config.toml
d_model = 384
n_kv_head = 2
d_mlp = 1280
activation = "swiglu"
qk_norm = false
bias = "none"
schedule = "wsd"
decay_fraction = 1.0
final_lr_fraction = 0.0
batch_tokens = 32768
doc_mask = false
MLP neurons of a small language model. Each row is named by its layer, matrix (down: output weights) and neuron, and shows model dimensions 192-383. Each number is 128 + 24 x the weight over its row's rms, rounded and kept within 0 to 255. Numbers have three digits each. A neuron's up and down rows have the sign that makes its largest values positive.
Before each neuron's rows, "fires before" lists the tokens most often just after its 100 highest values on Wikipedia text that the model never trained on. A number after a token or word is its count.

fires before: "==" 26, " ==" 10, " and" 9, " of" 6, "\n" 6, "." 5
L5.down259:128152119146138096127115108117123119106095097129131125141147087068114127100117119100139120090155111155095174107108111130153148101110148109101157119107094103120124079152157090118109097127128119129115153122141110134112148143114106111108099106129098115096178118159162138113145112151137115140107127122114156125196161090112170126146102072097087121127138154154129062158152099162119115113123135143156141154137190099177141125138136143144104146174169155105181126115159147081125112130097150175110175135120072128158078161092144136143157102145169166141109149123117104102147122133143135087

fires before: " " 27, "\n" 19, "-" 9, ":" 6, "2" 4, "1" 4
L6.down379:116140134121123112107138090136113108105131094097128148145115131151155110143120093133125103118104172096128111096129140154131101129118095114121159139108136141176106105152157133132121158163061098113104162124081122115140088121126096094134136121137102175122121117138144118072167057122136121131159120103138094140101133095105104135109140144111132113141141162129138115109160164086122142140190165095145113103144118156140101156154118142152125108074120113093178148102156158131136126136143110145077156115141098115134158132135156132125110139113110194111131128167161112134059095170111131119

fires before: "," 23, " |" 17, " (" 7, ";" 6, " of" 6
L5.down541:120143142125147144174139045131113145091127126111128147124132139077142114129127162104155189179138128166149119049102111106136127144134150087122123110141122124162158118137135127152147133149122105143095108135141159167136126155134139175161098134153101123175098158094117133101095122155150122114143141117147123151168111131104155140128128164093171147116111114118100103138134144129129158080139173111150110188163156142116103124097150102119115132122091126102103167163140092137135149154148119110161111106112115091156109099143194092102121135104120145173146129123140133127114136109141144142

fires before: "\n" 40, " " 32, " ." 6, " the" 4
L6.down19:144100132112157142106143134096193120119108127100152094092055154105121134124100125097150122161092099173164093084136120170117113118119124144144120113093146132121060083120142098161088146116125079134111096142105111090156119134092133128142105088158134150154084135110107124109155104172123156137158127148119154119093089121160119139075088116140125115110140153168110111090168097126192140137120082104131087112122110159115137105119160142126104165160139122123132161125140085139145150141128092143131134140095111106146129124156155122155104129093130119142104151152097118160137128109183121105

fires before: "|" 61, "\n" 16, " |" 6
L6.down778:167118104145117128109151111162090176120129114136118122127141144075153127137129130124124125101071124135166117000166136142120104083115098113133090137111129133138106084150141107174176149131105128167111167095157145109120112115153114139060146132170118159125089147160116152133149136165135157128161083118143128156099098136108179109116137149095154131081117134101103129092108118143124118140095131090130111124123137136113173119112126113108113142095134097102132136117156119097112153104151138139129132113084128167138128118115098123158132122108160135149100125097115138161143115125134146155

fires before: "." 29, "," 15, " in" 8, " of" 6, " and" 5
L6.down321:095110105131156146132126076154143139139122120134116119120118140152131130089103151096103131143160108149148095101149091115164136159133116132138136095108108180149151118152142155134131139128096084135131141104137104113065107109152153137096142118135130163075130173105097177138183110137136133100142106108059160126125181108168116108136105124120115189110114132144120143144172130094124169137130113116123146141119122100149113111127151135108089130124152137106145103150140173095173137146101156133125112130092140124129126130123132167112140168110136134168157138084152102078168134097131182085

fires before: "," 16, "." 13, " of" 11, " and" 9, " in" 7, ":" 4
L5.down693:147121111163116117157152106086159110131149177142117122162173148107140111106145108132134117176134173129130129064106128136128118181082155108104159153100115137135112103153151144118098105136135114140087120110094127160137172125144125178164139129132108139166114168141147128124072180123105173150110119121105156153101148161143117124111133096136112138169145101112186147122141122091117140108153116118141145141118149147126139160083096087072128108142145157114154109094142130143111092163115132103109137109107095120127099136137121116109137126133175123132151162112073118128114132080110121094

fires before: " (" 27, ")" 24, "\n" 13, " " 11, " |" 7
L6.down358:133146127118152101095112140092150132144149147140137114116115119110124139108154149159156117112097151186175107110142130092143141157141168095148133142102106124106112142118115076090100130140121127144117122126135129114141149145157156117102140129124117154124119114129135137116090144151156098145111133117138060130131156094104133062137141128115151155117133161102143098151115164150151124117127158152131201115121112099115136121155121115118136136160118141144137127159120156086145165145108154118098175128141164118111087117114150128111166137102091161177124101127163144087108097148131096115

fires before: " |" 26, "-" 23, "1" 4, "O" 4, "2" 4
L6.down38:170108117112139102136134166152139149136102138096131106167098120099162139130163173134127106095133117124165088091120134083139126156100128140161164114156150135104102119126132128110125122102105106141141163103139123159138151136163114117095133141164114093133082160079148142071161141135168137112085119081132158110108146125147135118112166171129114154124130180138122092121152123111093121079159135131148135101073111170109177129149075153117112150088157123144142149113121112114158118154132112158109133160140138096101076136142175174128072149140120122140151118180135109134120140103097098148

fires before: " " 46, "R" 7, " |" 6, "ady" 5, " a" 4
L4.down1206:137117123156119157141134105100121156133132139113129121153139124125122098134124107142133093119131104145168135123134116140152090140131102100173127168181140104149140132108145091178148155122150111122140140141139134115092170124081121118108168118147121128151130086114112133148151134126110124136060116105128112186114141165083124147141126159121132119120167121129128154126120155131112119132097121062115126146107130156151146118112116128100140138117120121092124151133120129096112192152179136105104103147089101109106140116140169092142109144142122129105108144120086151109138098098177091142

fires before: " |" 21, " he" 18, " she" 9, " it" 5, " the" 5
L4.down632:135146161133060167130159141157126081155146131125147093087163152102177128113108140143077078151134157151101144138133157132118086120156122154149127131151101111158160145104112131128156158123124116120129129116152136118135124149125071125127137173154091105164135153117077164145135103081119128170135119125096121142150118155133092122131148116109111129154112143117132120134109101093140145167109102123128135095107119112117147144105121129152196123141132103129151089119133142076158139094157140163138157143160134114114130131134134134146134088140167158148132096118085196124134113117145155097

fires before: " " 23, " |" 20, "." 5, "5" 4, " Russian" 4
L5.down222:118146116120126128141113191129106124171103081127162116125143136109123116098095115111095117100133091116152157092115086117145135130122164141126091146102126158119121139136142090153126141163115129152124122103152145143153104086131090122077127114171124150084163118129129135164103138162107089167134130141130128097140169105089129137107112106140108063163121143144105086117086116111132131138127146144072111109106115167114122122145094173118129103114144080118082135171073151128177118123136190157140140147138133160155100118123128153188119126090160163149154126094146083100122125127141127129

fires before: " |" 34, " " 31, "\n" 6, " (" 4
L5.down54:124136154083120146080106122170140152080157141134110163164136154140147143123140135143125187138148097138141100130123167126122135175163121110164101111124110150134152089151120081129110152158122156167080151127116116123141142127118106114141149095142110147130139164118110126132128072099182105118166115132096114114112119143118176114105115152155120131109141105147163144145124168156147149122107186121136121178112117147155140139135128134087115133134092147124135110122151116138166175106123109134098171123117144074168170084111164177158181131126133113103081120106138139135104134111131128139